From a checkpoint of a small transformer trained on Wikipedia.
Size: 16 layers, width 384, 6 heads of 64, MLP 1024 ReGLU, 31.2M parameters.
Architecture: learned positions, biases, tied embeddings.
Training: a variant of Muon for these matrices, 313M tokens.
MLP neurons of a small language model. Each row is named by its layer, matrix (gate and up: input weights; down: output weights) and neuron, and shows model dimensions 16-207. Each number is 128 + 24 x the weight over its row's rms, rounded and kept within 0 to 255. Numbers have three digits each. A neuron's up and down rows have the sign that makes its largest values positive.
Before each neuron's rows, "fires after" lists the tokens most often just before its 100 highest values on Wikipedia text that the model never trained on. A number after a token or word is its count.

fires after: " the" 47, "The" 11, " The" 11
L5.gate974:116159139078135121123112129124136130149152136117118113121106123140107122159164166092111136141128125156136122080146136086092170160110138096143116142166191130144138123106162128148126142113153121112116129101131140111129171077096140116101124135117144099124164095114127135152085138126103112136135087121113107147194184175079115125149101119141108127125138162112114094101127129097119153145133193147104146147141107121077106165109146112131112113090156102103159130141107133112113187130129121118097117137122177117140107068173138125171146097147110112160142135127111205109093164121139158131
L5.up974:131149132141146149157126094153078159109089122143163128126135102123153109196149124107102163150141072083119137088127108130175159128096104088109131159122149120128158181078136131192100105155121118175134105152176111135107120099146116135122093107146126136124135153110128128150151132105086114108120118093123131145129109164146130131101125112141158121137151128096126114160113120110167106128094153127139127121117142139137138101150115085151143122102168115163116139119142102073124134112135127153080159140147135116111114141119095181118122123117114122175145126082157181060143134094126097139
L5.down974:060150153123160140074143145108162138139149128095170104105135121126110129088127100127105094084118149132152154085122131182111109153144131104143145134112134152089132132168120147105145156087129113088142090155085122135137103111146099172137107108131129118136147161146098107087152092105135135129140156171158107105147171102098149113139122150131080129104115129151115148123119140150109128123148157123167127192106138118130121112142124115112144117142099157133139111131142122141147160122131135110138117123160127102120130143128136103167096139116125166121136100159139168119112114090062102104

fires after: "-" 33, " (" 21, "–" 9, " Grand" 5, " un" 5
L8.gate460:103087143103117110103088118117138134180134126156107112154121158107117105069147139096113130154102090098134140149155050130108087104086125137111120081125091107115126143148110103129133082125143110158102100125159100124127156090129150107115109152100130121162163090145102120121142140124145123153137127166147131116129146119097139176103168117107123152188125108141123173164134108149151125107177121124111156160156134134132149140103173108138102129094189119157087175155105095117121089162152146063134124101153163090140137144136135147115088113122130164085125132161123092166129155081125129135
L8.up460:082133160100117103134107165151143152138107148121136116112107136139078106134135160133108099178128115149086158156142126126124116138109148155108130130102143149174136124088114150120110113141148073090104114106101104098124173127101119049122126157144121123140119097148109112081134120131096119108155160136126136098121118131106131130155168089105125155138139120171122127110104129109141126121091149117094132162120123099143131160126097088106117101126128108162126103153122168100158104094109167164073121117159150089101124145124134114124126142108110120104145143101114144167110162112134072094
L8.down460:123124129171104134122131114123130094112176114134133129088132097125134133134126094162165170181143184114121155127115124144151134158129148120085136134101128063131120160117107118140122140172118159094142098145129165122176151134113090122108136190127165128119115147154085090140142135138107176123077146106129154133134129078133089111104099134142140089084156119113093172139170118110108139100107092125131160103151106099112137118104115145113123142145118084059116102113140166169106157130178083130147115135137124194152106161156116133162091120139154068128121117127134107107142104141155168113

fires after: " the" 49, " The" 19, "." 5, "The" 4
L7.gate216:140101125119118132143141094128108154115128090121132111106141187133131107155161163164118114144105102144113110129127128102130091136116114128130108146117100111142172136100102149147117150137101139133171162098155119101121090140150157153136099113150124149141093143092095136173121104136109133121102136128102118150175095180100133133114096130114142125150168125113096147099134156111076087113126137101134124123102162097151147124110141127149188136079142091111160144109162098129090134116120110089140107132135148111114099085117124127126179162134112111138100125130187179128109143123127131138
L7.up216:126120115147140106131147122180136134086153121079160145136126118157156171177154153110143170107122094120112150108129139119125081147097127155138142092105101107127147120157126113147099114132131145137154169102116118076100113153143197142101079154129081160079134077151109152178150158098122135103124119125157134125135120108125126133105144152092146116118141107131126137109118132155141164140147103153132145103120139145147142099109117129143139125163116119123108122150124065133102117126100125090114116103143166115084113145160120154157145092155111135119150108105156174113142149097123152121
L7.down216:146132152094148095101161116105134154111139186108182110116119117149118137118126107114101126125126130144111114145124130144119110124142178113127109122135164162102116112125129136129138131131171133105121109153180133137162152176094112076118163152128121147158105105110127095073136090106110149120161094164129178103101093144144142134114131100166120139097164144142168128140144128122163152123097119122124142154162148078141122106157144162157102154100156110136111105111167150112100145114053112178119123108121121137119129109132125090147111124133075106103132113120133082121108166140104144103

fires after: " " 38, " 0" 9, " 1" 8, " |" 6, " m" 6, " (" 5
L8.gate863:157094109140141141128112156122138124156092165143133147117146083158140150159154114126108157150133102099168089151103154125108149197125146138105155132111120109152110100118141147085137166119152143182134121136155154143124103170174093095100130058109140113133125090185118113112112122158159119154138126104123156125159148088101132113127098102118101098125116144111117125117102144115145107148116143161132131141127137086111175118155121131105125098089077168100114137176113166150098124097113126114104154148071151121111107107131121115133153139113145190162120129129151107152146121156120136094
L8.up863:132153091154146129118124133108206166115124134124152100090136130166104150111159128124110172118131091127130090126141128083135153107111164167142111119104063121113124127138095142134129151165121119128172117151154145150077100169093114151138120094109152047107133155169092126099119089109111117146099101116122105166165141121083138086094124108159088136136092129126120115142132151172110135138168153146126141130099137128168118091174120107133116060130163142121138130144124126153104143125118136127123125154137136103095112115132135146160143132128128143141098108144139109120151112099133117089
L8.down863:126133093146114138164175110152124136077067122108095101134151113165118150186138136158114124109124149118143122157116103170140107118134155084140105117106134112103169130143176128097093155132105125137092103094139136107148156117127130148110126146125131107082075125087115128170162180141133101139118062137134082124148153125124102148110121144104120152130172110122129157149126129144112160158153103150144142122127125115129081113164074141156178135131095113109154145137135080152090145159108159173116157145148142165102135169145141118110138146165102182126105128138116167079128131126119152130

fires after: " in" 20, "," 18, " the" 9, " (" 4, "In" 4, " In" 4
L4.gate733:132135126097115112094133123116118114117136120148124101141128107133154143099143120163124110149146143104118099120117087162110140133109139142125084119071104147111122160075100119109133115099125086183115150105110161186116097103088105144074148135152114168076150151134120121104170110153134098107136140110173113120124104102119118117125185112125142152107119105094150174141111068154132153099130129135098110132157104119109102126146125082139089115112149117142114133092140148142209104078104129114133151089148139160109110178180140166121157124151139064112112167128110145130156097118147138096
L4.up733:138096142128118090133119122125128134103097090109133096142122101167161132115137109172109123139139115153110132146122110162129090107124143130080062152116098133135134066155142157128115118110087142123163117114111150115130121088156110132136133163078103158124115176134154105147152140132088108134117144152175169126114137118106148145162134119130126128175108117088155106083137138111126128156104094122127136061125115144166140131148115125156145119158152124158099157083126089102129123136152155134182155119134120149158140146150140139131178110113141112107148157122137118133137114120179106138
L4.down733:114152109114103149152127141139132129177150089147126142176104167152100137123139108079152149141146143087125114129122111142127117108153149127150130118123133110104161132134147135148156128139141152161183085145096099146107128134128104134100110118126103138124154134144134152105117064072149117149132085137149075129114120155137138155167117128075155167139121084135121112149122109133167108139117162111117167105142080148139127075129151091090123122151109157131141125146119113157127154113143152145122104176141104167130143116110119101094112153082144139107113106113133153190155136134070143157

fires after: " the" 32, " a" 6, "The" 5, " (" 5, " hor" 5, " as" 4
L5.gate81:136138148130150091117116171066129133112092130160124178142145107158149160133138156127156137139149110099097119151124120119125135091124103136141119162107173109116104129145124158137106124110127141114136142114111171138138111131082156105121141106125163170103114143153166135128101121084102106138129100132142151127135104162094147127139115114119104097116156144150111140101136117090126083163132171135138106125147133108156093106133138156148116115072125150174151161156139070094098122159095126158123118085134152133139143155088136096170136141155114137134110068143158148130153131126162103121
L5.up81:087112076131151100155151109126105118115153115127136124120130128113129101136134142106132114103139136140100128095123147134118098109090129165137124120135173105174104111094158155126096133121179129104155100130107155145144124173115169119138142161156108140116091109131141115154105149131084131130111132146145146122111100162109177125190119134126161094093122161141122161113117152138158099125083117160180152140121115129102102123113168092117155138083130136116103097125121062096105118143112123162071102138159177150099123125122121126154102103153112130133093114099127137107104126184103149120
L5.down81:125071137111132116116081117110067112151112111133110144129129139164089141111136149177135097143170096116153113118147136106118134140197116146140144123187113126129162100112132153121143154128109117112100123090161119118142106102166132140081136130129134166155113132114155123150154129130094092137156105107069122141129112113156125139163078127118135140158131132138135133093102140082135107114125127127148130142164183102089149105099136130125160152179119116120120150102144104104129130099050115184135118133136118107097137126117133133143127110145146160119094134141126145111100078170153117185

fires after: "." 28, " and" 13, " with" 6, " several" 5, " of" 4
L5.gate75:142146109099148145155119120132107119118151116125137086109147144094121152124172132072116131097081134111094112097145111152144110171117166137168120141119172095141099108078083162118106120142138112124157129099058105122134141160122128144126137075108155151105136097124118124121143139155096131146103145117115108186108142111147154149134146115151125149146122130149144123137092130124102124126142125089118145140143153122117102197055148133059156160090132122090098171108132083121126112103157142124137123147146149143112145114120133082162108138135105125179150155133125087129090123115095127114
L5.up75:102096126133159109134155115151092120126134124107106117126136148108155162123101112128139138139097147139138143156143144093097108153174157134179101120128163097119125152164136143163126145159158113157129108117129114110105152090136145101124136125165114138162120094120093137113143184122174117082115087120126127132133095139153184116102122122094125106145131082138112144125114156117127141154116112097125134146135138137118177125097164163146138111139118119095131101125163142150143137089089101152133128120149164141169106124115133135164135106168114109146138131175124171118108111123116115051
L5.down75:148107115140140138122144143128112095156152152117078112133137172130109115112072085141164127124128125111130133169118136152127108140136132090140112111136098101096171114150114144117136167122092120181150107139132088155092144117139115158114162149170101107115131158105131144122148129143128152159143103116167147078123108140142146103133088086157121140156125175147100115130164080147135192133158125133105142098145038131165088124124120132115137118148172106121133111115167180132139125147155098148120107138118099132136115136132184138160110161140099166084158094137123116119132148154151150103

fires after: "\n" 25, " (" 20, "-" 13, " \"" 9, "==" 7, "/" 6
L8.gate424:143140134092081120109119135121116106121078090152134178111140160145125157120112139107122086125136101122117113131147128140112093108109108178149085124096098133180125150140153160138148140098078118102134075119124162152151165152148098063141123125088134133130123130122102123085095148158160139106076146180146174105131090081163138147081121162133170119144161141151125164110108136128148125138130150110096124125137140109088070106145139112133117180086117102130130137133137117173149154130158150162139109140170141097117124126149137133145116110168160121110165135136097136135099158134091118142
L8.up424:157112121080117111126124138145134102096094102140159139092134173171113167134133153107131117118185168142103124118104121157127095119147149156148150090135122133129064101131157118150104130123154136117103104148118116091110170133126098090087130129129087168138127138107149129118154120142135101105102151115151128114170111136124099160132142158100109175104128141174132154145134144128114101128126134124119131182155171120130089159106165145138112144082144133137095142106104118129139088135140137148100084122127116072122129156136137116167153109151134159107145119097110132143140142113142117160
L8.down424:130124128108167140131113080121171139116166142133154165082123117142144129105110114157121131154167107126153163180077117147135151120111092125086126115140147120128150150098126139097131162106074183122140137157119141119138141123148121137151097096094149104114152131104114134134109116133115100146125148133133124097151134086077166143143145115167102166118121157111115113158109096104080175130118133142086095131161068119129142098112129098143118132110134128111162091084150142188102134104112143106133137099161126091143127109107132114147112074124131140134102149084103093107170138140133148122

fires after: "," 76
L8.gate758:107170090129141122130091146132112178123134152083165113145129130147158127116119103124165126136117134112148079128151128169139111106164160133141155163109133154137179122110130158092113077129122095170098144120085115164126180160101127145142120126141104142150183123137121110103167137172156093110127086135136167125143116139133145113116121101124138122151111150145185133141139108128129188123129150127132156174111139119107132126141101138168146133136101155123131152120125140147121181058155125136111096135089156141135148152154136147161125099148150088128079078160110182084107137114146146154
L8.up758:112128111114117132165167081114083112148095100119125100130148127109107114139136165135155141188129088147127092156128104139136089152112120141135135185142140155143114145160111120062134132101100133107135144141120103099136138158130163135113088114124068144130119126118193105147171110132121124104122124137141123114122132119146189097165119107146126110104123168095150112143135150132131172156112144111107123124111156127162160104164078116155137152155181121144180108104090148087128137156120134104159130140121138093130123117133169161155103125168116095110147127136128086096159158125105115146
L8.down758:149114163137144132102113158141142129160160111114149113139106125145118104135146143139150145063146125135144126110121100100124146125121091092156148099141165093134173144145095143148150131119109143139153158145135169142102090106131103139133104112111132119128138132131158164081110134117099168099125127139138180103178156167152127119141133131081137189158124137097088122153129114138124062098136145125108134074151116126122132143115097117131138174144099127156149172120132156101117115195141154116099081079121094101145159085115111148091132124136128132178121130140121140144121125145139148130

fires after: " |" 43, " No" 17, "we" 5, " le" 4, " " 4
L10.gate11:075139109142127115109113129129132140137161116121105104137124180135126129145089152105139150119110141145136156158152096110168169103092171072119128111105127140137112152109155157114140121155120137153095090091089141114165151126139142129117152162105114129177143125126164171140116097118155139094158150102145157133118123073166137124106128114083124111148086164171109156085111133107136108123141155148143162124081136155122161109100118129093131115100117142108136153127130133115151150156145100137133113116132132128108113134163128127175146149151120121115130125128115102149081111107111123082
L10.up11:141110092140115126094124114092125108117119101098150105154120128130117112153123092118080098157111144133123155149149111130113127109125161126144125173152090103125139140166140130137138111138146127125119149153099140133134135126113136100151114142092151112145104164104147080105129122129139128110104137152105129130150092159125129151144119171130091104137101111163143158145105155173114109124108123138103128183112084098141126111147123152143127122147116166131135129124106141126126121166167125128172091116115153131128138143163141129149091121087133145102116116129141129188173116080111078143
L10.down11:119092123108113135095135149141169179110127116138088159131142124149119133121127099092126108105153087133153138087185146132146141115132142123086120142137124099124169128151155144122132083178147119185121135132117116154113098149141100139130143124109053129145174152161069088159107104102146104139106140163160132142128128116123111143114123132107110116147086130158129152104136171106161158112134129123102130114126144118160086102112097137158121133160114157087131148168078154162152135136107119100174168124099120118087190112125146137096135148124110157108139102102094093141136157153108149149

fires after: "\n" 55, " (" 34
L7.gate271:155119132110111110092146135109124138201106117099179122136137093108101086124158179134100132138132108123077128135138096134130143110143151144104145097128131122168126139110169113135141097160119148118119093121133139166135103128109091102105142146110135140109137155141099127150165111114133115148110102156163125113135148122111125124084169123128130143142177114137123142108086127142089101113145122129104156110127134124085143122145169156090072141142088134139110171165154115141142136115163183143126126149138118135107069123105099140137135098144120149141123141138117146172113184143114110107
L7.up271:101111092113122096125161133114100121159130117133089155143125123139093107125152176161136101116162079114120144064098159142133104131169169151072115083112103183149113116152167157110145129171118122070130099143116156123168104131121088068093141108124131136158138139140111144170169138122110128141160137158110091081151116143101122119130150150093091142143130146146132152108103096108146094069117156131098157177130133138110142149094143132095091156146079110098097120134132105111098160108135119161156105114134152161109132090096107094132117146134106112101118134128159152187126129118139129134
L7.down271:158126163122152123161153093098103126125144159129185101120134088117138149103182167119157080098100110133080144122143119159106144100141103158131125130110088104088108151144136134136096136130114159166144135117128102141099145156069089150108103144106128128113123133098137136152168123113095151133110150102105146156181163094152096129129127123121131066120140144106092097121167121126137157097103162123148112077130099104104126142114119121157152129123148139131123161138149145151128158133095116130108117109146117128135096139068109139132094117117106100147107120133092134122135146131133110127

fires after: " (" 29, "-" 22, "–" 5, "M" 5
L7.gate946:124147125143112076125135130134102070100126118117141135092166114133129130137103099132149114144161119114120086092148113136148177110140126139111093124097081114153097122124141083081116141143121094129154153128140143140133160097155099070156110126107111090140117124114134117098134127123095121128077112115153107086149141125116154093143107106120091137162138104166166159141093119112127127102111127157109101192132109141117130120161146151135080148091109119128148089145121122152112120146152135120108134095153101166121142102154167073126164146103115122111134159118113110150148132139139169145
L7.up946:126133136132163091129149142146099121123097153124137138128187131131096101139110114116128089173130137135116128146148091141081133073129140188111150133109090120169118130140137113092150138138137158147124117110142173113129102084137101087109145173092119107093148122121130149116138120147096117183067131139140104097166095104137141107124158118171103143148151078113157135134130141125119120107117146133110108145123099100117100106146123127117089148105157136132152121128109102101141103149148100097126168159164057147148133077083138101138121128154124154117141148135164105106102132130138158129
L7.down946:134127142157163097139101132151094117106175125181146116100101088104099136098148186104120143150122107113111142127121103179158125124131106126128119175144158128088112119151120148150120094115125140174114123126133149137100133155171118127126167099148111146163122126076106160142115183110137150110132133089110096085119154124109143133112107141136159162125084153123111127149114100106129156109122162107139123105132140112119135140128138130187140132130120121119108140155161160136128132102154124120089168115129140146091116145110129146165103129127183138124094119131017116180106121092117144118

fires after: " the" 29, " (" 9, " in" 6, " a" 5, " and" 5, "The" 4
L7.gate662:128132152138127111096142154164138136127153162119143129124101110126147126130106166131077163140153112168142144105149110114134118120141123139086126139129103102100153100128137122120127125126137128116140104179144129160112125130146067156096110143117072156126152101101115158114105149149095159133111111170089127125139116172133150124097072159127136144099199070136090102113092127106105187107156121145138077114140134079135110154147143133105116159106128147154125142134132130122087094140132114103127129153161133089115111113141097151148157100110157136163107118126194117158143125129156086116
L7.up662:109160147141178099074112088100144115135162141102115133166134103136154122154108137105146132161085138156135137139102118105123168135169117123108105149146142131151121104156106114140116087116162106134186154099114125130127134107145157086134083110111105135141149145119118126120126086123146061110118107153174095141135119168135127124132121155119149146176136133100095113150121133137135165167112092149143157152131146115088146149106153113093184182140105142133123120145083141144136139122106092124128132120117116111097090074124148131157099152109080088134101166116155130153153134132169136110
L7.down662:113155149163087171110134070086140128112121139088148099147151139141096108120171138115114112136124108169137099099116165159117108160095137172088121142094131128105124142094133104151119139163110151111140114163149159144132166130118127121138136097141099082121175117142113152125126076126133151154122100129143108098105139141164135153093147138150130148127155113136092111151174128105138109106135166161177131103103119129148165113173138115136116173130130160117102117104138164112142096099098132159072096165106143120142146146137109127103133130135120152089148159124171120107120125128099080128

fires after: "." 29, "\n" 21, " in" 8, " the" 4, " t" 4
L5.gate711:113108133132137132135105098135151098116154143145130109119137124122123120166129149100110119133139120139069145104114121125172110162142100064114137099131144139131147096111149118083129129150118120175122166070138119139163110115104102127102122132138135105136168146107117146151134119117113126133165110113092144128143102148096135103129177206160099098136153117123154146113096148106191193137137124140102139147089145145156150162111146127101092114143167117101105149119138112117129100090080130107132122110112121142098136112123111141121154088113108146143134116126168150132138174116132108098
L5.up711:090136139139135115151119138179102074143114130122165122130121143128109113130169159095153074116142104135122108106130157114165128145140118141145100128133125115123103092117089126130111115102124157123149151081087127096113130121107156163108139133113104085162123152103123119163140165146115130141074122168139094151126087187086135094105117146117150118122103125113136130068089155127128105105109136100114127145130087119090167108100098149091126127150140151135114137133119172170140080138124120098124156121127092143109125144183117143138114117172106142121121134157160137129158144119136166149
L5.down711:154111137166122130141144116135172122150110147127135082147127140099146105105135102118118119119118108130071180116104158159135128120122164162117115138156113131136128121133147106197116128131147122124110154116128117140189080136153145068182122112120133116095130124066149119124116118136131118133136133069173143142113115143117115119129091077163057144106121127141151118169118149116126127151146107137113124134106139160137093128130107152152120114142159159110105130114136148098159131137160117096143133137127081141109131128108084117112144106139133123142153100108136136125131140106143123161

fires after: " |" 27, " " 16, " Div" 5, "am" 4
L10.gate812:153129100128111095121096109116129090138126133142150128104129092101133135114111143132111106146136138071103134102085123128186176113093148098085131143106148164140131121082131121111137096157136136170108150135143159102126113128154168143121132111108078121116087088120124123162145170089151098129140147111110130151110087139126133125117141105177109094126090098134114089088155149109094110133147121143152137156092120166129097125111108189119136097151125115086134199139189111124146138143188166132150151169088163102108110136113135197145141124127137112115113120121131125141102115085141144088
L10.up812:116113137101085176118131128113138153135101091096124107085098127136107127162123131127105140134116082137108059127134150134129142164081175133195132131113150064119147153160088151117132128148142120125107125116099153130124133154130098104096120145101132113161206162138149134131084133107104135141115126110113128160093110137133127110121123099083124168133123136123070144093115101153084187108148100165097133134122093095138134149097134145144144147119118120122114138135101110128127127152104160114167094116080119119102121143104164133141128129114150159117131124157151107105167143144148144112
L10.down812:114123142155118094129089141143110120129163132122132109116140139112140132132160093157137124139128124111135135136106135130109148103128143104093118173100173110097147135110131111129117132153113115108161150149136093146158133120123159178141148139139141177123163116136115119089098177114131143166122134116145096092137129089156175155122098129156157110151151147127117123098143115127146122117119111148110172072132109097122081081129137151142111169103121091117136153124117166120123136102072156120096118124072143150094128134121133134135123133112115100157120172148096140136086154163166128126

fires after: "\n" 81
L10.gate38:126122167134141145132117170145119126096152150113111140126169100140158131152098143151091119103167111135083143161114142145125135119091139145101139146151149081145115144161100108136057115157123091108128136125100163137169130085119124092063123134133113135097160151095101182149136144177133133082109125128137096174113080110159128164143131129109117161137125130141094136169119124168123082128093115111123101105147148140102139092151106102140151132130105134118139140129146132139131151086088162127122134097153141092121141094120086087126126149167131123146149146121134176114109140156126157136
L10.up38:149160139110096140143117126112104140135137117112092143115141122123132093146177135139172133107135137104117110118074129116121100099103089089108130154153153146153125134147090098145150168136107126131113136103140121176132138171085112135090122132163082122157101113135152171108168107149121169116120141138104091140163150128175118120122116127119158058109115136134094170128143116142121111079186143108164125126132155079175086081126147110115158131169153100099152127112102138162130115122135152135078176117139143161126193174151091167115076108102126113118154105112169119123145115138148100148
L10.down38:122140128133124098136095127121153102097147118110136088121119117146114171101189164121123131119098136106135164089129131117100145102111102143120165169156101157092097106142158151102124105100125131126142156126133115106130149147121083157110088177122118146110104107192134106131086122168099127158122144131116132155142134149131126162117091126121170100156132121103145146152105120115137174140103115152150137124159128143130129167117126110107145150154121140182110164126174096131127151165099097144148143144113123129128115126144155146100090154131137084144136137128090124128115099127121117148

fires after: "\n" 44, "==" 29, " ==" 4
L9.gate282:094162127151106153149091111115127110158180151120113118157136095140151098137149146117098133082158143129118147088168126128134151117115120112088105152140136165115137134151143129095110119134116128134097095092101141168166137160185121140137093156087110149101164139085133134155107082128110151119121164098091132141155132087081150135160111121136113157152072132140099134140115103145114065135121101102113176137096143165137150110088155163121143110116139143156135139135133130139123130158160140096104073106153108092142138110133144118173128126154131155154139128121125147138137179137109140160
L9.up282:139147134144136147161136110106119089087178149128117126143133116118111089153118132145154112119158127113088123123159114102166124145133062143099142127130171090126110137201122104171143130158127119164146106128087127176108127119125159137102103105099114139106131192169123155137133116115138127108139129133099127142128136133077117138138129132194135077160147134132105167147145087161114117106106140123164137165115134084128131127135107159131132098151146162142109134120105124116152123137131117096097090110138135147154154119142157104108174090146150114100150168111173115131097128141121136171
L9.down282:141184118148174094128148174145103157145140159081095090115181096151133147137117144095110122121115130140135114073152124121091139134082135107136143138089130132141081130142139132175121157135110169136114150123146153124100155143108107176146107134126115168127121126131119123114107149117094107116183128133136116062112134093157148180125141147124084108155117089132126099154158165107113150203121155093133105116140154116102178107098108127132136141106128135166096159120115147138132139102144139120164149132181117100136092173137127102107157109131099112129111144149104164109152126132146113126

fires after: "\n" 48, "." 31
L9.gate802:140129104128086104125106123166106112150104158110137108117120134129138114117136169162152156126104106073114116130182157159102121145115116128126142115095119122118139125200121137106131121141102155162164101127128105124167145137123090106110144102132134129111113143123121171127183142131151186070124135138087096119084184099135134179117117162095110105119108127158145127187180116135140109095071145089145110124121138131151114130106103129098122154128149146154110159150117107139146124138140116174111104074119113115062139107108113139103119094142133129157099070076145132116082125156152129121
L9.up802:106165150149094146138124098144103146108130162154137133096130143094154149095135151178130168102146133121130090089162144164108166117096133117134182126142147150094101129150137123116113111131107139174120122065129084131120150139133087121078104096179153154132127135165146149117164129142127143136147091155119090142131155129130159152168133128117123110124151130115120148131132115133134144104147158140129138124092105115126106126130093111123140133158141135108138167170113124113148164151121146132128172126099155130093133107111089140108122134159121186152089078126125135088091134132148150143
L9.down802:163162153140150103111086131156117086105140158136151122140129138169141180164182124103143142108146107117146152119132112138139107122169140163134127150138094119102130106164130104144131136118084142120115100145131166113120136095079133126108109132099068149122099094163170116147144098169123140131128104108109127097179147123140114111143080163101117115113155152099117149126161113143103147151093123123073105125098144126138157127089091136154151096103083151143109121173112144136152097140157133125148099131170099136092150120134105121098143128127155084131098128130178139133123123134126152167

fires after: " (" 33, "-" 16, " \"" 13, "\n" 4
L7.gate790:173115138117127102139124138106172128170096166156128133157155124121104119108133145109122116080119146141137142148164141105149129133134109170103102126142089123137099168087148111116157127109080120140154116144142141114153149139155122061151167120157128146126165143109141123087144147167106118139142133120084083069115098147116171134107095089107121122111144111130112157153125086120167130082078133117151114126130137170113132147123104131111098204087145143162124158143118125151153121144115127153120100128171154091123124091100141118131141092123093139109134126155125114185125162149097116160
L7.up790:151100131135153114121112159156135104134118103117137184118104194111125113144124187102128149143155104185090146117090151148138150135122098132129103127114132145082089098121123146082150174149141134116143170130128086146134119101114122067141134106142127133106145155107133145077097121122123114131100104103099118115121120134143129121092125087120121106105148114127081180148141194105137113120107121103071140116124159176136164113130096124127134163129112166139143159129096141164137091121131164099107128163145126121130130095134130085144128103121101101135170146142099141118103147150115136161
L7.down790:153048159120132114086076146129126140092117136128121169148144124155060146108119125176110122105163154129098120114157119112134087158118189137141121131104120141068145178119138129147128084154148153116065110139104144100145129155141090075108106173101143136162121132140132136130084146138150150096114135088151151104133105099106156114120067139149139135099097143111139171141149119132129125121091116129108077135097100090102150150130174152130169122156115112149116119148141109152140135119152145128112132140134125143120117135135078129131150133159138137091146126154132089130141140119121128136

fires after: " the" 47, " his" 8, "'s" 7, " The" 6, " their" 4
L7.gate463:149149123126139125108101115097099186138123155161121098150148163108107133088140154120156168108162088069119152150123109138118103103127152136096143103118149128152163131120092121142118133144110092133088073107099135137117110116127111154148137119139136124125156127118113118142177139155139133142141111119141155114155129110116121137152180131089179141144176141154116139132124122116123066128075164133128107130126151120116147141144178136104159108096119165108158135140126142118095124130118155191129118171094168159130089120126121167148094159144103093102135152144111144155117099130149105151
L7.up463:157152103155136148124113120084145151124141145142129105170111172090139105150157147148173116074146105121147144125163143131123106130105145109095116137144187157116121111144135129121107178133159143134118102110102139145106111079087058125106112141104122112122149071119113126124181152150106131144118148132127124113140146082112153099133155121107175132182153164097098152135105115136155101093121110133131132108095157126140108123117147167135145124153136136124140149138116117097139138116102160139106155133123158175126093127108094136183140179114108118098135103120091147174100135122172134110
L7.down463:120115145143181122176114105182128093138120115120122111160083144125132120130130142103158151084121121117125135141129093074104145166124108140126152113126113134154087132109134141138122129091123151177099096163167107108133129135127125145123134127167098139094119159129100140118125135148138156101104125089091182143149139131102104101150120148107138141139121143106102157118122137119128136131104167132172131135099106104165159173121152135122161146147149148131077113106165127153109075107092134110074126149122151103100116106113155151157090112096110088159126182145099104133137135112126152103

fires after: " B" 24, " b" 16, "B" 15, " T" 10, "T" 8, " 1" 8
L9.gate355:112130124169116104084112091155125168112121112118171133122148137130126111138109149078128102119127124124179095101104180102155088141142092177163121142095083122124113128150143115089108150139126110154134151128146118136170132167126123139152148116108127142131080089148092143137160171154152164110113123151125119120126133133096142125126120126099157158157121144097116143162123126129145121174121149137139167150144161143113195126135147118104129104169149148103134154133106142141124128134168150122142095158139112135117105103115172112117117135156146170146149140163149152079126125153101148128
L9.up355:109176150169134154129112104153107130110154106108125161148129162149104120125166114114101123149090130141098132106130183160175144178136114106118165122133108133080178122161140127128115129098137181150148135119121183130130136105165125135183146118113170119141165118103122071096083170143129095135139144136110160132120092132135107101128140105119112162149138153123146124104135148140131141111148151145092136157122124150142154171115124125161069069135144162128114101161165136148162166085123138136103095094131150171111111102147153135120139097139080142091099088122163104158121110125130164102
L9.down355:149135135152148146101134139122097108140114122134172141138150145132148109195100114098111096130141157139116156127089146141106104126156147152096143106130135167135135121097172143115145132136111160138149126145122094116147153099144142152118131165123101119127112133140115128123135118102150145099134130164076124076117097142089109146107167108123141118067171095129159120114114104136129115118142130095140087110127117106120116096127122137128099143163132131109140148110115132092121111144138104097125169120128090161133114092141131142167065143125094087150161104124150144136140102150124116111

fires after: " the" 42, " his" 13, "'s" 8, " a" 6
L7.gate294:188096140155142132147125140113117172111130163151133091116116107171166141129124152130114108128135111120081152110157122147104107133129142102121152108119151169123187119141112105092167120095112154149127107115125130132142141137125109160129120094147123105128129150145141151093156152128136150148128091151163115080139162103110112107174124126094061137138130153116119183103117097116142088147174170139097157139156165123147128121123133115098118143085129124150132127132112079084116145121103102126132153150091126105145081143118080131117111132144122083127108132152146165135102113103137140149
L7.up294:116147142131111167159174143057120169119114087089094151104118123122143148166111135104143132145171082136135145135147138146115120097128150123148152159129158140110124125138128143115133108100124148094104159125141090157121133116114123158147106127136095155153156105143103123139129111113108108125104093192163122127114146101122143112100091144108094081097121110166122178102080139170132126099108116115175158110184139081154114150099098133142131109124130129127129103104136145094124115150155108146126197150122168139100105172131159100128109138091115102125116112130123129151091125096149109104
L7.down294:160081158112085121134133127169136087116137100143099132133157158131138086133165162165104167104128170144140148128096114158184087175132139130116137133128108133133120154123122144136116114106128140153163115107111099127105101130166159108132148131155116115165097112136137200119141136165118123093104104138100117142116100128154126115146119148146124144103114136135095090114144110090097145111155097130129101118105128124099129120121151132111122147152088119119136132128147138154148088142164109129167100101151119112122138133142143152142100137169143140134125172169159096149125134149131173104